Part of a small language model's weights: no biases in attention or MLP.
MLP neurons of a small language model. Each row is named by its layer, matrix (down: output weights) and neuron, and shows model dimensions 0-169. Each number is 128 + 32 x the weight over its row's rms, rounded and kept within 0 to 255. Numbers have three digits each.
A block is one neuron, or neurons of one layer that tend to fire together. After each block is what it responds to, as a language model described it from the Wikipedia text at the highest values.

L4.down728:140136144128120134142115126117203186134131182166108102146134177127148149159086024143077087109123113182139140134201088133117190151159085192154135116095139098220079113128140097142128111161122091110158152113093090113079102156087085099095119093082126093068098141167132142117120194112127103061129103159121181110084189152141120117127163130103129118209119148125157089068117123137118052186114093097161152146133170158140174103092087131118100109082082176140099141174173161183095128099122133073072161103128152121183135128
Responds to: Complement-taking function words

L4.down105:106121145107107148150140109120162132099172108160156093101145114128091103094154138178161169118075098115128156205136158184113153149123173147141059101122132098148119174155159123097115140147087152145186145088097122104131106159160107113103143104127131178108165135148104115190133116136046074159125165156109116154158080107119213131072119109093059125130144179109102089060148105125164117131096132157091127172141168117112141131154097091060103086097157152133125102109115097153111080121121066147142093094064126189151174132
Responds to: Hyphens and line breaks

L4.down1037:123112133132021098154137155171067164143115164110150120136160163090137143183075079135096121127174153196132088108133140142141101126153101098128089179086095165117088200114129129130136129147138188131075119076094120081141139140186071164092142117115156140172066134152121114127161159106126083115125126121114107177121138106077102178182147170090148106135133119185112165095112150126133072185147178165079086143148177126108184120171160099135143086174063103096172150135129158115123098173134136153140120146095192124125148162
Responds to: Narrative turning-point verbs

L3.down4:095203049129133094123175136148165171137206091113094101081116169111084056059107148100156096174105150104157117125139180117101174161215040141230112153116079137121118083148143125145121182146125103165140170093165079154136122157116156096167171104157122153161129154149148137095127123123122091116143165120115195127156113100141162188106109104161115113133143199111110138175123156164093115083125128160118120141131172152146123149131133142128137120140144160064114103153110079117111114103153068139105133148124102132147094114
L3.down774:179089080128147090111164089105108126090081099106115142080116183110125171132111099170110104127144131120155089103113165158118158091155102215098162138134168128099108082132101126136133176143199163137104170167144123198136144127134164176096182064137149107103117149154071141130165096137077135133167099136054167177100090138121143127139071133112069142166109078153106153104107138129058125156099142147158180161163108093117145174172128123143157115146153106110127158122100165119095142147083185202099145110065181147107166091
L3.down1618:118171100131181079134109144151133140121172149114093135149114172105087135187164131167144115094118116219130133116168123091132110139101142125154085121118100114142107097098112105147135168169123108080128141132155178170109151140100153138180120105112150128147146201075110140127120208162143132187140097150101107139124131116124130087091106111107158118127084184106104167123161153134138151164114121122117141154155109113175113148112137116194183152109155127138091144157101158163122165136135103134097160071089120110104158145
L3.down1736:148183138112176093157185145124084103138123127158106101089099097060123136098138121182179161092053167120143148113184134122142135146111151185164173119161188142176147187182132112125068169153176086115102173163161064105101225089100132122090144127106105142120103128109074121150137185126123179148174128122127191150130097117125117079159102114114070104149145081138115178124106134145094144149154128106086103130168127104177111112138179099113163166103136133097139157129136134138108160119086137148101149087122103118197148093
Responds to: Blank-line paragraph break

L3.down126:134094131128145117092122121122130117144120185077063181097172144125105183099110142099146108137120154130148159144179034139179179125124073124168129130129143157097060159161146170113109111142141170130103172090145156139105126188126107091111169115065075187082074124176087128130164129141080139118114052137155200157054106107132105088151190075150125146171115103174108117095155060160212128182107089093166088141122166107111113146125155103144127120131186072135122114076132118150181125069059162134143152159098154145141141054
L3.down716:171141133131148115137128144120124131098073177094145159124156146170193123107110151157126138174145129103167155132130125171136133106084107123111151113126140144170098102139161101197132127123167136162132139169052174122079115161203112106106112133142104155106130085052134152111147058105152151114133107150197154162155090146204111154158128142127123086146100144127128108160149137123080140166158090194106178169166149138120178126144121129113152111135120157171164088073143137138151125091086122105084109137196140147092173133
L3.down1664:168117104158117115104150136114137095070130112130153132137174128145097140116107060122108154084129138134159133170114097131163114122179147130113132108133119146166096218160147163110152061200182156222119115147132118108133134122121119110125131101140137152110214102133127169121164159127077149128067166130096134105153113136110114089091104136077107107113132214118113177065118105113114098146131124143177086150100124163183128124153077080109085097112058126093136118130105102142189081134080114165209132130157084164146140099
L3.down1877:099077109166159177117170133131158137068117162123165113151169158148119114117126140119096024119142170127165143112186105158091131182106078112115102146103149157124083138120167184087061093168063125142207093136171158115150086140124165182116178090117155083137155054110161091094154085163111222156088088110132119133160083100141120068115118117126139111138161121072127094094150072132174177147142079126152150129128093123140120121167122148137096171099121113184139089190118148163099148145131105161077076131093118129095110131
Responds to: Compound-word hyphens

L3.down177:103163104153136098126170064129134153144116185146117106148123092126136188093136119157156093163139172082142099123166209159089141162164104121131107151142156091149138059117113158093107168121102149104108156127101159127160124136109100122140164150139161167160132117170144110067121114100157116216123185114156130169101152087076132100103099109110151148107116154151100193088159126097156126164129123114112151102106141124155163155122123102121160116150105151085126079143120137150066163140133151124083122097142073070089150126
L3.down430:107137148129138149070184090142127125178025145117153054141116068111099114194114135146134201115133154109094148162070117176113112114160058125093122134121174157107127157123143168107128120113124206068160151076087139097089070115202162154105132118147146116149036151153117139147115131123141118160148195117151119084083128130084147112113084153114079116119128129117118162080141135130078170172162121077101177133123089118154104169078107191119118115165093144156177069055164095124142167122167150117102159183116123139187108113
L3.down1235:147170145108061132109118087137131093170143113127153109124121129134120099143146148190092118150116155128145048122122215154135134130115082072098143117146107126133203097175157204178151099102133122099127134083133112152112136138139111059136111144148137153095117143157164160173126103174093152168096204104102140110064125204114141122209091106093095102118124116159069158130144175154201102141077076142128092152167093120088194087121131129144136166099153182152118129095162076144115180206080176124112182111131099146151120129
L3.down1802:111170133126095059128195090151133106113089140089118129148104082164079083111104145146136144165171145148112127130186149116112091107096097155174101121144177088168181125160153228102122140120108167056090115158132066143091096120150131126065084082145143133109117160137103129117136108077086138115153143193138167165097173113132178168126113116082085155101135134142130166085074145151126121133178096147107089139101173132128158061137149152202103102181097145133110122141179140137129184124148152183137194058107126097165155134
Responds to: Foreign-title function words

L2.down495:080101155079128127103100168072157134093088138143132069124130142145161082125166131171164185147137151155141170101162074136157149130192097160128100082125120172120134051125153086153116100089126124110123139072132115166148138129093162124169153120178184107144138162163134092065145126100063118136077165156168095148119131094062113125112125126103194115085163189142089080153101129170172123144090196062112167153186144112105088066184101125161091087135151142129156124136170127166139123147085106110179209090182075107121146177
L2.down1065:106140142176127056139118128176133134179135196105144089121149088153137175129112072106173108150094132121152138158152151180131198127109097144095198094142128185103111133131178140091100117133070108141139164077126123152115118109156192097141171128067134109109119141142109160094180158087146118144144187105170099136118142140124156158111084156073110124122113103098126184176118103133123174127115154118051138138147123078151179139133102119106177127130117150141156086137110074177067113182110081154181109150163110144127178092
L2.down1607:161068140155124147095104114166092180137095126153121132110137112181120160146145101152141118146114146157086038141159168161128193097163079162186095153181107171172112118105091118139132095129143173142136084120100132137129120133174140120149149211154134132089130121094130076133074098144158135103159129108153160155111177136127160147114126139098119102185168155132107160058138074102137136115096116141142185113135107113106105218129115110136105114191095164142097078152123138082117068135130123105099078191134129123174128106
L2.down1692:152136088105137089139109099131110110201144132152106107205109080055153082118160111088178101124144143135159143169161132131172140122144109129160156118108100166185131111150154099132108128142064139121083091048093180137105162144174153097176196118073129159124139112161110174147115150104106127081138149102120169105094160108167096046141119161112139118105164154120112058157138153155077121088074197099124116102150177075129125088145098133162078147147161124113152144173156137191088150143119081123087134092127177176120141116
Responds to: Time-frame prepositions, narrative onset

L4.down364:140100146077167177076120086104120134098118133144120092170133098138110158103085049113099103152124101161153138089141095128171130130120095133181053137181135120097097142131111148115078156080168139141099179159198097115186093066058141102151082152143167065133197147096091102179091130170153117167130173134100127188080137125095139147143148124074143121068113086101118161154135126062151163139117104084103092128172128112180069134153155165143213108138092105134154138108137217156150153086090125162093093104130103103145127107
Responds to: Blank line before sections

L3.down652:135126093065079165128134122145156135103090196183097124122084140164116113127152179093077105123104087053133110171136095144172184092238131079116125132117079107127096083128085096158116095134119124147125156104109161072147092118094073147096190166106080102180143130151149129121165142190045122106084146137152122115060120093108102162078143133143109106140123106133099127084112156167127125131160114149189126107190162105109106113105157107074132134062091068163133159143126108168122127170135155126161110121127183169161169096
L3.down666:174109153127125109123088043106130136151159131120061155156134200088121136182116112115111121121097126148140102139131184194119127128127071145127151145100148146202160135175165126166107157155106118127157167124169141085122121100157112100139186142133182165126170121154111129165137127159112100108155132178146140104072150166156096134119179119124154146139152168127134122090080142183125148096083168116105197088117101136125147134137180130129138090118075137157141104152123094168060137145156101174125062091093156144144114126
L3.down771:145165103143100174110161150151175098156126107130159101131144134117112104102166124136153130128124170120171170137112163096118175185108105082049105041138148145178100130142170090112150095151173117107251159102124193114158099092126181111129124077144144056109115123089160115124119095138076089160149156189132128133125195154119130116125158088122170157115182119102172079118172096151151135147139103095148107121190124126103066159123142153119148102156031124191152140192161154119125131144146143115122103092100164099132123133
L3.down1748:209140131082178124138139132134115116123127149141147118118149124118113202125085136169095132112136174105103175089129170109143152170079108142157136114126182134186131134071053185165131105105155170215112089104102123095137097160067143135125146096171145186110176101108099130067110197130165057118157084127162099150133065122080098108174060170074149114131140163137162138095124152102135154136104176128117162103139169150075141089106137164077055154112129139162078137170198131152129184138170075185122154115186123125163178110
Responds to: Preposition "on" after verbs

L2.down770:185120158172149096078087045135138066152125122141127157156093069128124135133130050123149174145154149180153141136145124241149106117135152097076084154079173097061114124087143123151128184093175109122084163104159124113118117105031108134097126127102117122132077139182104209144116118149132103125145213115172120169110133098082125139083106125110124109114183106086124116131152101149156150083145154126142113120137189111199114112130103121106077068109161125107156154061149161204109134090162133155136123110106159115156118093
L2.down1042:079171089204157076157162126150124090107190124149128096088120076144104157134092138142120101152148117124181175152131137096130124121151116105081135114149139097119170123135134085158136142088125143175111109132160110119141190055143116136118129152175091191148130086186089186150120163097177123201115190163102162169125145099148097146130118128099170180081149108134141088100116141178161103186155103088124127100075204026167153154118095143116067105123145173113119089140159156156090117110120148096115170061109109121126128112
L2.down1203:075117155206098086120148118162135103146139173135147104085076051160122150118134117183181145168116132144119109136121116141095088076122145141064122147057127102065131109151130091156102121146115109167075093093132125165110158119095057138091135168113106167146124127090106154152150130084110140146123185169108148184109146145075122129140038114087110154172117107073081066070137142111203190147124131145096094091142171118151173140076128206150095108079128115075095171140210165176089170176089130119079105065138142123119102119
L2.down1249:144116073151080123133163136092133113126075135172145093152127159133128096159166167116159132166165111110138144104162109143096140083147133073196114199089130098104126156157156162082178139151111166138170125084168112146081126136110065091105146134141062118192114092150144115100110145105133138169114155116127168146089123096113189114138110152073080148093177123111134073126111145150155155100172137117160114157109141126150115143165136156059175121092149169077104143104136107181110149124062080115067159128115128147166128182
Responds to: Inside non-English phrases

L2.down631:104151158135080171109115131097086144153106154190127117146090110141097171147099142147148104159034082108157169066129171196141107123113109131104123142152088116115138097136077100104134206118110142140129152113152146095149084159166135181104153119129099191147184175107148120117153120138093087103161134133151091112103209100127141188153123070141089048142119172112133121156153152045127099143111113139120141083159114170151160091137156122159068130114080198123157126151145100118125039135131141110148118140088134114099125167
L2.down1585:124153138125166053132138188086147109154112098111116138123122140132120152131113140110154189202129179122172081081149084188142117076130088114094166109096120118102116117110128098179166173128150140147141103167095116099129126137202135115135148103127129117163145110137139175142163183133103112138149130154149061120167101136097142152100087149135102074159135134144097109116120146130108152175112153142119124171085127141118144130145129088166066104116154153114146136088151155092143143157131179138092155095176181124159182108
L2.down1844:118162119180077153134191161131071080164200079105078120147194128151159130147044143147191104115140130161103174154138124074139069136154125108059132115126150117132074108128123056104117194123093158140151178171207151111125155156132092154114155130101143151123147158091167146116175123116107083111105094097139116131105184127164117143120109091098141109131077135167130074168083156119141112096086161132117130094128132143195100144110055122084151160175144209102163161148185103093117135093163149129165157160144039145042149126
L2.down1928:071162181138111085140117144130116102042109129228130138171163119172101178106158208072122077154106119066115112108206124130162140097125118144139087180072111112140158103096136104156097145102129161165137072130152151122134039118130080071090128118112139119132124106112083070109113141085154105168177122098165141123116081120138083093095130097080166106158133136202163137146136123102159140181105127123112118103129137127138150117118141128086103149162120145117124071172108063163120103147164161130136086173156179109129127185
Responds to: Word-start fragment after boundary

L3.down99:140155113167083147104175164166223193123148079118122060102120087115130104116091104098124144138073157135141141154168133146166112108124147133188183154078095153162128159136139128138105147144143131154137079132084078123125176158154136109109124112138137201152088153097092099125188118086196185141084105170106150086141089147094121169126140061092138146136063157103127123107113104127147095171173160119134135113089119117144123089148161157126122129164144195191160138105130161125143155114111139107153111100157142183138132182
L3.down503:137140119082121103124149092163137115104131051100145133112084074155096122115150212143183129149150122142093137130164133086151136090096080110139107100107090127132094105119107136072126107132098170083143127109171109105058134155099153097078172072161144128161082081116162144102124177131103182120129122187086152104134118148111096180103110173146084080128172182133128124090095090131065097161175145118146128138158120038073173132130132131074135082083121159197132197163130153144152167111141143152149131069086070080136079155
L3.down1895:107152153111134170153137141164119152120117111137142152114138087078134135102128130170132150189094072137158156137148082204168182160095126144140146125138139140138085130098076159117135161150118131110163068113088112115159123163104098123103140144132178163061119146116082129158066136094077152107147085117158178107166167089101082119060042176192088108132052210089119128124064128145153125110165079166117111122076124112108160137159174105121162137155138089167124058106141149112142136087111155115126146157104122069194122114
L3.down1921:158125139134136107150148199156132176233125122134160148159141117114140116179118082130145133098117116066155076101160170084118121124118152133102076092160135101115128210093090120138160156126110119144174084155107073063115181134156139129149067130127122176153100126064109143098149190108148148166122177112156138106186130082115117120076097075197113169065112126147089156091085086172101152142152164165115100162088117157069110118101203163093153126137095185132146077130162119124141124103128127098152097153136154116151138142
Responds to: Table header separators

L4.down483:069107142111168088133152140102087119177070099111079162144190085151147136115143098190144128097132128125127109185131161093108162167028184107115144123124095156143150091150140133117072179081154054122158142126137163117109142121086138115157219118153168088144189137189121077130059135147134109074119145111110067102189112148111168172144116147141137124101187133082121140176121078111157163093154111138118150096154160170119113131161190087089144165138126138100136158159161137175069129102189123131119095152114138120130101092
Responds to: Mid-word syllable fragments

L2.down288:066191090159080117110129151140152127079096113093146109075151102133137069121126134157073112085077100143128180110142124160138087188149109163136078115130115103060085178132127167129111116154120149174174121173175091076098118153112116118134153163130149134156076151191111078154090167188079118121134120124147128080101123132121115090095129142077126172145129138109118122050119100117075120123199096118099174057161053118100100115096117147095140120118132134115166164169169178135165138069146194112145130153172152136161092112
L2.down544:114113174149137085131205194158128122138085118123120155096127160103092073110162109136143161133126113117166137105131122131145095142136130202143097155081131156124111139132112165176063137164143180118158127174106109099078153117120108148117155145087144131117105120120091146137137111096138177111162130161071144095117102047172119159126129137135092150171098125157107132114107097149141132069146144091126159137114093177058181091133094106158115125134153116107136125145168190142131132106121180134121179157162058097154175176
L2.down1097:102114075146150116099131178097112135131118094159099115085123155139177064132102126107092104081168139129121079114178077126147219103112138117122200106124066152131140124194153166121079127151188174144107141076085076097103152118110149112107135129113148153071130157166093215095164204094127107198121057102124137138109088141164084167098077188122121166149098193118104170130114104161081103140130125112150137100117158137179147081156099135114126145154102140135140175181118133136123114086097112175145116108097081098136123131
L2.down1169:117178082136123159133158132145094178122146134195157107086112111119118088117095150170102109104128158134113137127140079112077151179106139134154107107144111123066208140146107189159149147134143214153133137109127144149100084084046154107112113094130086127064146119127137132133142141101120119171116074140130171130165136146156094169149148122080119158177110123171099102095130134149032166134130118097124102093121096108107115121129127206161217069163114165123116160137162129120129107098176143125164166095103134052151113111
Responds to: Paragraph and section starts

L2.down537:117094123147149112095167130094143136063145136102152117148210150140095119140147122117113129140122145115140178143117127102129136172129127142176112147160139168134149185185170165073145111109132156157102116156157160113130114162099115118113143094142166096097175072156133096106137124157124110107079126131102155174114052193148098051107121115143139083153131235138097137100088081119132111119139066129122106132103127126139107106170089100165091121149057119163092081128139182177164112142091096144201151125125089176094216068
L2.down769:172200102182176175140193116098103152101197065107162073191084146142125140135109127134137178126154138168205133153087112128124164137109148157167148118141131073155105120097182110117120138123109162111149138140155131094164122126110099141101170135096138154121116142154189153128100109171075095090154149175057119166093046121131141111094103119051135142165168191127114118136117142207096163158114127129056128109160158121123171158148134117104094201125071154151100124092211132159086116124116176140210135112134115181117176121
L2.down835:161163146129164142171130089099140108132130154104114158149155182135085131170131091124160144103088166190069128132089115120156168139150102055127109171196120135115090121112192158075155067157150150088130166147141195158119139146106161120144075081119116116081113097073180105115130159105097135049131076131126115078143083139229074104086093121068185094174150169142104134101138148181085117117146103162103199122150126199134137150130107153149102167063165152122098114086143152084115207121125139090115160098134048112126117153
L2.down1859:153165133162117130110123141125146129072096147134162186147133097180097122098107099099075136104181159130132207139167097162141190121152174107151156120201132165116107150165042131138074128119131157146101086062138165119079090134066079098116154122117123162077114095124131118104150176156160095173075147104082147163136070161110157098131075143076076125146076143139147143129222145092083124160112141081145092170138136146102195149139087129148170118070148174137119085116137085139150126138121142170149103065098188175118119094
Responds to: Word-joining hyphen

L2.down627:169130148142190105106190149090112158135115158146082123099104156131137120131163129130099141130111173171160093119083065155146109145099158104176142097128118070137119109152109106089151135151090116064160089158120103128109109123087152119111158080106164185094085079186136158104153140099114077049123106155140132107118119116180133123109192169150123206107114112140139132106156096107104111156153143157185098094136180103143134138184161128187074097151155145097166172165137106071135152140114129152113113170181169151114108094
L2.down823:155120129123134060119127142113136164139137167163133122098100130169096079105119125125147128116099151172108192163154179118108173160133147109151134160112123164169165197154130110152082138095107095171136109061062101175117135141116108204089141146129146116106152127201127122114157132116137135162189176075095086108140113059125125146133112056081094086084145084113129129143216073086079072140134121089083170148133187187143136140141108052168149107214110133121141138125101108134122172184147171094154169116139112126118149108
L2.down964:104177160086118129143135157166131207157159128056100138136064112097122084130114086125101104100169157090091105165171143162167165163099081134151182105125097133144122171104145097115150103126172069069115179196060174077115172123151139134125090059077092179128128100148145144171149118121124140138119068144109142104121137102134138130090127111094117140119104150147121130129129095123082096143152146114093126112088163103097133144145114124097057097176167126141155134131118169187170132047152135171177139105142189175156092118
L2.down1110:081141185090183100050169116182181165136150088182100139202145165112161092131133141126144085098112142132143104152162095102188167128194113104106180100100146136169117143143120224125096104082111154141141099143142188087169139193161125120148136089106138124148110134098085103147129086136159096214119107125187106070077134163142106144123112078106171109168118158086141095144131117145128107091107127201151103145108107132099170117120125131084162079174134094190128104120125171108151099106120116106106148098174112130095129129
Responds to: Table separator and infobox rows

L3.down47:163170137114082105103128155104105082120117157119154076199110143093153160160133138122166163125103120107103153146098148187138100089128144106207133114110039105128095100122155130127144096093109110146133139113126125158124150118100129143117107087128069210064127095083088150077105121059119194158182121071133140145114066138125098146098126124129133110127140187064128145108213193114141098130076126115192111166117145067166117092196145161099145093100072136115146188165102121136082152155097119180104151129132166099114124117
L3.down766:168076120158118160085125177112118125114160139150149090128162110131065100121104121099122087124162112150155156081118112125136125084177107131111106097119162100088116145163088123177104160109157152071171140149139125169183131134125122139092133114090099177179127118131114112157112146082106115096115132090187093105187113112139089148182054156151108124143114149117077094091120119109065120158095139129122145231175097144097100110142165155114112104159132175122101134137126194148177124128174108110123189117158148122092130155
L3.down1460:045112080163136129153149114111190119164093053132116150123127153151186076178110110145170124113066128115141141083165108166161173089159087108141098153169167098114128134119092068098139097120124178176122165127068161147148116111087127126119136108154082125104186126132118128106153149149124103099163133181107087130155139104161085156037148063129158169148130148112130155194156111111110132149176067076117117109152140093135126149127106149119127120094099147159130069118095111095160145114102151121094213139130115117116152133
L3.down1778:109131170138175111124122129113153120160063124109115109114116120152093106060140131164174132124131091177061067138117154161172154076136105078151112115145083128130148130137090188121143134068122178095133156148175173096032174104161097115124134094084118170083089180103114132113170124147098147119130123172146137193148166103147146142081174081120167116111139169175120065123163130141132115127146088157118114130133149094114132164122159136156149146169110139075140105156110138138140121105160135146077142174118107117158157164
Responds to: Institutional name "of"

L3.down46:101122111161101156115087149117153135141082150122114097213133140163131147127119127112150124059156194159127128146135116130079113166180121100085093132116147131132109084133136148121084131101149171139121185142131112177156178121147092098144107150151130112109132093173165167122113157111106127135095192194153107156132069186055089096130167078169160078095154098079133123108116097108098117151232186074130132132147171171115135104088127095158099095147162195138162127097102134139108127151115167091127150069206019144118148168
L3.down295:164223143136135105130102120113122181171142180107171152126100111151103085127095109132100182120132190102141132141130106149134101128119143094216064149088052085160156099120112057127121081119058116152178168146131079093104107105146084175061178129079159178137122129182155065123057126147120108069159152080103037117088190135131136137092174118105145137109119105078129145146141132141173067162093115208081180104144075174106156126165140156109136085186148114150138155122138091139089150129180158111138072150110070079133086174
L3.down640:112131135146126149109124116140102119074152107109165045154098142220231176122070137124092114102133105115145142081107101142136165133087116126128176151109185108093162058129110127090153187098189133177129115095064137150083159158129122131100118123126094134101138153103110188136136150152148150106150117133137129194133151128233143183107123115126126124048166136106141163121151078167168131154192076166127161117113158090130141075117106186124146034159108094136167134158116079111097083081134122165113130054144090126102020082
L3.down865:124165162165158119103105135158037148132168120153152121180103132173131114125113130119112211092107146184103127120096090180202161130071093102139129124129108176127143064170109120113084180139146141124084171088120093137102124172179090089114178113177146121105173184161096129135121167181157107082148186113147141152112111111183136133118071134117207080107101119135146096126103118093182115072169124162167165136121123101119132109117177122051155121157133105131123117108136169151101129147081099099122153150126041100130106110
Responds to: Locative preposition "in"

L4.down1601:145149119094145145118161116205151143182184120039130114087115120173109126182126140114083156136137153107115091161128105118122104162138138103112141130098153108094115105147083160184145134113078096147138136114136103139184107113119082173139119122101097082096128120061116115152109200159174183090154143128129136143083131133137154080162042126169136160145090147136110115112081138136108155129170147154152129158116187149160078075122152159149102118093124118173148146131150123101130190182171048097182136084118078180115125119
Responds to: Preposition in/by

L2.down214:148066183124126111141134073121107134084127103101140128118130116133098139129079100074110057093106092220177102140114112159045163092070072185129187181188115127130079116145073128152083153125067169118116102130166080107124172117092110154124105209154129125127072101163066156103144159129140147148163125088185111047124144119203139120094115067123085144134154147152154084049137107112110146164163124091134134112096124093162103189118065110134160119186205145087087133181193168129134176098125076197146137093109105160121144096
L2.down1075:104112194159117134085125077110164091045164131148115088132126050131094050103120132119089107121124070125097132111117074164062176099038111144143103084176154083132150159164085132132157144133187137156143135140146187126126148121135109109111130181109154092142105082212087136135126150117156156136127074090107121131090116149204127076116063087103148132144152129106156091114135132174151079157124201173118128135213058128086130122123126152128141075146136156100135115179166139127087097102101124224109056094101168139115163126
L2.down1127:153142139136151153092147064143126093072037108060108154077113120127086128069137116131112091059078119164127104112134114096140111147139121056124098136115179084148072158144081154145139096163125135139138168163132094082098113176109123100152128133142177160155105120207090179114147172145091150128171114069110087072080182099151127150108143161146093133170125143112133124092164168126161108197152110087114147146132136205109108127149066117152111094078173181147150187123112152210121106123107068091107138143116146098072147096
L2.down1564:142134136153158125101128140108121181079094110097143109113142102070094063135122166142180119107097049138141168100128142161075122117083144124153129094128093163040149140113092149149123090171097129158135163113146089100132128137108153129099151135116121112114096106146091072156105131111067144128111150143152101079088173137134152175130081057066112137150123112153146092075101192111103153145110137145062093108184119129143079183154135157134128088137160210148186130096152165134126118136140166128147090144101116196164159076
Responds to: Subordinate-clause function words

L4.down1996:121102126133111167171107160103111145145158125099129067176115153172161128146054130159101166073091101194121171163139109159188122152179125099081116129145185095154123098124164127132163071110103081114094100081107053123161064082127084178183098100064133182178139097132142130155143101094121108103159162138115127078157075152168183040094107142169183159110116154151128089127145086102141123088099125121160155158135081131228166117178118122147103158155130150121140203164140069121094107119145088110140148075199168199112118174
Responds to: Table and list starts

L2.down497:169099136090147082105137133159126108134149112097113165131129205168123110132093151121165119055140147183118124150133119136125089133059110115143147140146153146085067107156154124161070107128187135139111114119080100122103116130089129162144193147146136119089128146112136143125112189192128115123156151176125124167078118166098127113106123165088137128113093161100129066124134082142142068106135165240150199120150101126142104129060161125136178105127162060124088103115169110131131151097128133186167120133134129133164130139
L2.down1536:133179080104159092100163171129065126117145124110130142129108149127124163093131160133095167165160144170144148157161144148094137134095131133141144092112151125087122118137124077156108102139126107122111143138188075166163173090091111158110130102103119105062165151051132149137059148102166113103147102145087121152151053175122128122104122154126115085150127105057117139090115147179140150157111140158187164134079094173066123100146139125125074145153189180139149125120134067085148133115218138152145169093168140165164100095
L2.down1784:109112139129143151089121116131161135135152026131051098085145065154123157116088169123132051158122164068098142103139139172172084177069061165150137109088151140139103155078136108078115090121109157129121114079137094067109115189119108116160215086153077107094157098188110164159119120191124096150082132084135203130137123131128123142102127146104064161162070104129146091120123084144064074113112128147115147048166112103144075108157191136099159125148131139118142159137122108129150072131147123141157127091112089206143122089
L2.down1793:140144142137126146130166132199134098102183162103121094137114163168118171148136177156090143133137087112115176137157157124044176124127163145119146098116094177158142139197151130167078148150142179084156129053150134058109150127107113117173110136107133127162172138122197110144132129140124105120156117165160069125099183128102101100127161140104082124058156189140146145068157090116078117137134114157137112098160087080111092140101169126119147150155114155120101146096186099134164109157140189111086068168089150128157155131
Responds to: Prepositions before dates/specifics